{
  "vocab_size": 32768,
  "norm_eps": 1e-05,
  "positions": "rope",
  "rope_fraction": 1.0,
  "bias": "none",
  "beta2": 0.98,
  "lr_head": 0.0076,
  "warmup_steps": 371,
  "decay_shape": "exp",
  "final_lr_fraction": 0.1,
  "batch_tokens": 262144,
  "seq_len": 1024,
  "steps": 3945
}
MLP neurons of a small language model. Each row is named by its layer, matrix (gate and up: input weights) and neuron, and shows model dimensions 330-393. Each number is 50 + 12 x the weight over its row's rms, rounded and kept within 0 to 99. A neuron's up and down rows have the sign that makes its largest values positive.
A block is one neuron, or neurons of one layer that tend to fire together. Before each block is what it responds to, as a language model described it from the Wikipedia text at the highest values.

Description: Month names in dates. Month names inside written dates, usually after on/in or a day number, e.g. on July 21, in June 1986, 30 August 2012; sometimes mid-word pieces or "of".
L3.gate423:49 49 30 68 48 34 58 25 61 57 62 65 45 61 46 33 74 56 62 23 65 66 37 43 51 47 67 59 65 47 58 74 52 58 42 48 24 46 41 48 52 42 36 65 53 53 54 67 60 50 25 38 57 31 54 48 60 56 42 35 39 46 68 51
L3.up423:72 52 44 72 35 50 61 52 46 74 51 45 34 55 45 43 65 50 48 44 60 51 52 67 57 67 61 61 50 39 38 64 54 50 60 56 17 38 34 58 48 58 39 64 38 51 56 84 20 41 34 40 29 45 45 37 54 48 52 49 43 55 51 33
L3.gate605:86 46 55 57 60 43 61 66 48 50 45 56 45 33 56 49 52 40 42 58 45 48 54 53 46 49 50 35 67 33 54 56 58 49 45 42 59 35 48 34 55 40 37 54 78 47 56 29 47 50 35 42 43 44 41 51 50 44 45 44 58 45 57 82
L3.up605:50 40 54 65 49 50 39 42 47 54 50 54 50 31 32 48 41 67 63 60 64 44 51 55 33 42 48 60 45 40 51 53 49 74 30 39 78 40 56 76 33 16 28 58 36 29 53 43 63 46 27 56 64 28 48 40 34 51 36 45 41 41 58 50
L3.gate643:59 47 57 69 68 43 53 69 58 54 51 70 56 44 49 43 50 55 40 66 51 42 63 53 45 47 60 58 62 59 40 58 44 64 38 45 71 63 55 41 54 65 44 55 51 57 61 52 81 42 41 58 75 45 44 47 41 34 65 52 19 62 63 64
L3.up643:41 52 25 46 63 41 70 43 51 46 42 71 33 60 32 55 51 46 52 78 60 21 49 38 33 37 46 33 50 23 49 49 36 31 63 32 53 43 43 37 53 65 48 40 43 59 36 57 48 55 41 40 52 42 54 57 54 76 35 59 36 41 59 46
L3.gate871:55 28 45 48 30 35 70 55 51 57 54 78 47 53 43 80 56 46 53 66 57 64 55 41 40 28 42 59 43 37 45 53 55 62 51 36 43 54 49 56 49 45 59 45 58 48 59 58 52 44 58 59 30 36 68 53 38 50 47 38 64 30 46 43
L3.up871:57 54 56 46 51 60 48 32 59 25 63 62 47 57 44 61 73 68 75 46 55 33 35 60 59 51 52 46 51 39 47 66 46 70 38 34 58 38 24 29 57 57 59 43 54 41 62 84 69 25 45 47 36 51 57 53 32 50 57 48 55 36 67 59

Description: Word after "the". Fires on the first noun or word piece right after "the"/"The", often the opening of a title or name, e.g. The City, Eastern Conference.
L4.gate419:54 37 33 39 58 68 39 52 59 49 34 53 39 18 37 33 40 44 51 49 78 55 52 40 49 49 76 37 42 52 40 40 49 58 38 48 53 59 39 46 33 41 57 57 50 67 48 47 60 50 59 39 44 36 69 48 61 35 58 45 42 43 43 53
L4.up419:59 29 68 57 47 46 64 29 52 33 68 36 49 03 54 43 85 54 69 53 60 56 33 46 60 38 50 55 41 25 26 37 71 53 46 48 66 61 47 58 49 42 65 52 67 53 59 54 66 39 29 55 61 26 48 59 52 60 47 47 47 76 46 54
L4.gate495:37 53 39 58 61 43 78 44 32 16 40 41 53 58 57 50 34 44 52 70 64 41 61 49 37 47 55 49 26 52 40 53 51 48 56 56 45 52 23 40 45 59 31 54 48 68 56 62 45 54 41 64 27 39 47 34 52 48 68 72 48 67 52 56
L4.up495:62 37 64 45 50 30 24 45 67 49 62 59 43 39 60 52 56 58 51 61 47 45 19 68 48 46 71 59 54 47 52 59 53 43 31 49 52 45 42 63 37 38 52 53 29 56 49 56 54 42 39 57 55 39 53 61 68 38 49 38 48 32 46 49
L4.gate519:46 53 47 49 29 56 43 55 48 50 31 42 38 40 54 53 45 49 67 60 61 48 38 30 63 45 46 48 75 55 46 45 58 51 39 25 76 35 62 58 57 64 58 54 54 59 45 75 63 47 35 43 56 50 49 42 81 41 56 40 49 46 54 51
L4.up519:57 39 47 32 26 66 39 58 40 48 55 41 50 47 73 46 31 58 55 42 45 64 68 29 45 53 36 51 65 62 45 37 47 56 31 55 55 26 46 39 52 63 30 78 33 42 42 42 67 47 57 67 57 57 48 37 52 32 54 52 35 61 48 36
L4.gate1197:37 51 44 53 67 29 59 33 34 40 39 42 42 53 61 61 40 70 50 47 51 43 43 54 47 52 52 40 54 56 56 36 51 41 45 45 75 57 52 33 36 44 57 60 38 65 45 66 60 51 56 41 67 35 60 43 39 57 48 60 42 37 61 58
L4.up1197:58 67 64 66 72 70 51 46 63 56 29 51 52 44 51 51 51 42 61 72 57 63 39 54 57 71 54 51 37 47 72 55 56 45 43 38 39 63 68 59 51 39 30 43 50 71 26 47 42 46 57 31 48 34 48 66 63 49 65 45 50 43 43 24

Description: Month names in dates. Month names inside full dates, usually after on, in, or a day number, as in on February 23, 2016, 18 February 1921, In January 2026.
L4.gate88:65 58 37 51 61 54 42 32 43 61 65 44 49 26 54 57 41 53 45 51 48 51 58 38 46 65 56 18 39 46 37 58 45 50 59 49 55 46 38 56 60 52 52 31 44 42 51 43 35 45 51 53 43 56 55 75 57 54 61 47 49 60 65 37
L4.up88:43 48 64 33 46 45 58 46 60 50 34 44 49 47 35 57 49 41 43 43 61 31 65 55 55 57 47 84 67 60 62 47 63 27 58 40 59 57 64 31 32 58 49 72 34 60 37 43 64 47 51 44 55 66 39 39 37 65 58 60 34 34 49 49
L4.gate152:51 58 45 55 49 51 53 52 46 60 47 73 37 44 76 45 50 41 44 46 49 52 65 64 57 51 61 58 46 36 63 54 61 25 32 56 23 30 53 52 64 52 36 48 51 51 60 34 51 37 56 54 53 75 37 37 48 62 41 43 42 26 53 50
L4.up152:51 76 51 41 47 30 46 61 77 46 43 32 39 38 46 45 58 46 40 29 53 52 04 37 56 48 65 42 21 48 46 41 70 61 54 38 64 59 44 47 51 57 37 32 38 53 33 57 49 53 78 56 43 46 71 46 62 41 52 30 36 35 44 39
L4.gate340:42 63 35 33 33 55 39 50 65 51 44 57 56 40 46 56 57 39 51 49 42 53 63 51 67 28 46 53 39 38 46 57 53 70 43 68 68 48 43 58 49 33 41 33 49 46 45 59 51 63 55 50 39 72 64 52 46 55 41 56 26 45 52 45
L4.up340:63 57 22 53 45 55 41 51 62 63 50 58 48 41 58 29 49 26 42 39 37 54 40 46 62 60 53 30 58 43 49 50 70 49 55 73 51 50 61 52 79 39 53 31 57 37 60 44 49 48 54 35 48 40 59 41 34 51 35 59 44 36 58 50
L4.gate1190:52 29 69 67 51 49 66 42 57 60 32 53 58 49 31 50 52 53 49 41 52 70 36 55 54 49 38 56 44 30 80 70 43 45 49 42 48 40 58 41 47 72 31 40 29 39 68 57 40 56 48 45 56 43 57 58 52 70 42 60 62 29 49 59
L4.up1190:67 44 46 66 59 42 48 57 67 55 50 51 47 51 41 70 42 42 47 49 53 55 46 43 54 78 69 40 52 53 11 48 71 61 41 44 52 56 35 54 33 64 52 43 50 51 34 43 41 27 41 40 44 45 44 56 57 68 55 56 63 55 48 38

Description: Dates and leading numbers. Month names starting dates (mostly after on or in, as in born on July 2), plus leading digits of numbers like 2 mm, 4,100, 3.60%.
L2.gate1067:51 55 46 41 54 23 30 48 66 49 48 67 53 45 42 65 56 58 46 49 38 51 54 36 29 38 78 63 64 32 16 58 70 55 49 56 56 41 44 50 62 45 48 45 47 60 47 45 52 57 35 30 64 58 58 47 39 59 48 48 45 63 52 45
L2.up1067:55 49 55 76 55 52 65 71 55 53 50 57 58 53 69 51 62 50 51 76 52 47 44 45 54 49 51 46 59 20 59 65 55 54 30 63 72 63 54 55 37 59 41 43 47 67 61 51 39 65 36 41 41 30 57 55 61 70 35 67 55 67 42 53

Description: Role and descriptor nouns. Common nouns and adjectives that name a person's role or a category, often after a nationality or article in biographies and lists, such as songwriter, representative, composer, other.
L2.gate458:57 54 38 31 43 41 38 68 33 50 41 30 50 48 62 51 53 72 37 70 31 56 55 64 63 41 54 50 43 51 49 51 59 48 44 33 66 41 54 39 63 49 48 56 36 39 41 45 47 43 57 43 78 41 34 70 41 40 45 49 38 59 62 68
L2.up458:46 50 48 73 66 43 54 49 42 42 51 61 50 71 58 57 38 44 58 40 38 80 48 46 40 42 51 68 45 60 60 32 52 64 43 24 62 30 39 41 63 58 32 32 49 46 38 44 48 29 53 40 48 44 48 66 82 46 16 28 44 45 67 74

Description: Words after a determiner. The word right after "the" or "a" that opens a noun phrase, strongest for "other" in the other one, also same, most, hyphens.
L3.gate120:70 48 37 58 56 67 71 60 47 52 26 52 50 49 51 56 45 46 41 64 67 46 58 36 64 47 54 29 36 45 59 16 61 69 45 60 59 47 69 38 50 52 47 41 57 73 32 70 40 50 50 44 61 38 28 48 67 43 53 52 46 74 50 42
L3.up120:55 49 46 51 64 36 62 68 66 30 31 46 58 63 56 46 34 73 53 43 46 62 55 33 64 22 61 43 31 53 52 46 52 49 39 67 49 59 67 24 38 53 84 43 33 64 31 64 41 49 67 34 57 28 62 46 47 50 50 35 40 66 54 44
L3.gate461:52 64 30 56 52 43 76 73 68 39 35 76 69 57 52 42 43 51 48 49 50 31 36 46 55 53 53 41 61 43 63 54 57 45 44 49 52 54 45 65 68 74 30 34 55 57 46 66 53 43 68 49 42 52 40 68 62 58 55 39 43 24 46 56
L3.up461:62 58 65 53 54 51 51 29 53 49 39 49 51 23 48 43 27 34 39 61 82 45 41 65 35 50 66 57 27 48 45 40 59 46 52 48 62 62 45 45 39 40 50 51 52 69 46 53 69 34 79 33 48 36 41 49 63 31 44 48 44 41 44 47
L3.gate652:53 45 50 57 60 58 60 55 58 55 50 69 50 66 61 54 57 74 45 63 51 51 58 64 66 42 49 48 63 32 60 44 41 61 32 40 60 41 52 35 57 67 42 29 48 68 38 58 35 46 50 29 70 55 44 74 68 41 43 58 37 57 49 54
L3.up652:47 53 47 54 65 69 47 53 62 44 23 37 52 46 33 62 37 47 54 31 69 53 49 26 56 57 65 24 39 37 48 37 58 58 42 40 30 43 53 40 51 61 59 45 58 71 48 67 64 65 57 47 70 51 24 70 78 46 60 44 29 46 62 35
L3.gate982:50 63 58 42 54 57 54 57 57 31 47 50 55 40 39 59 71 48 55 52 79 60 52 41 46 36 55 39 49 56 51 56 48 60 29 42 41 32 41 22 65 44 42 64 38 56 37 37 44 64 38 60 55 51 49 54 43 44 58 66 51 47 36 33
L3.up982:62 60 47 77 63 71 40 41 49 49 44 57 55 45 54 42 41 57 54 53 47 43 44 62 31 40 68 34 49 44 49 32 67 50 49 31 61 34 67 49 41 57 50 60 52 59 41 57 14 57 64 38 37 45 46 44 61 36 43 56 55 32 50 47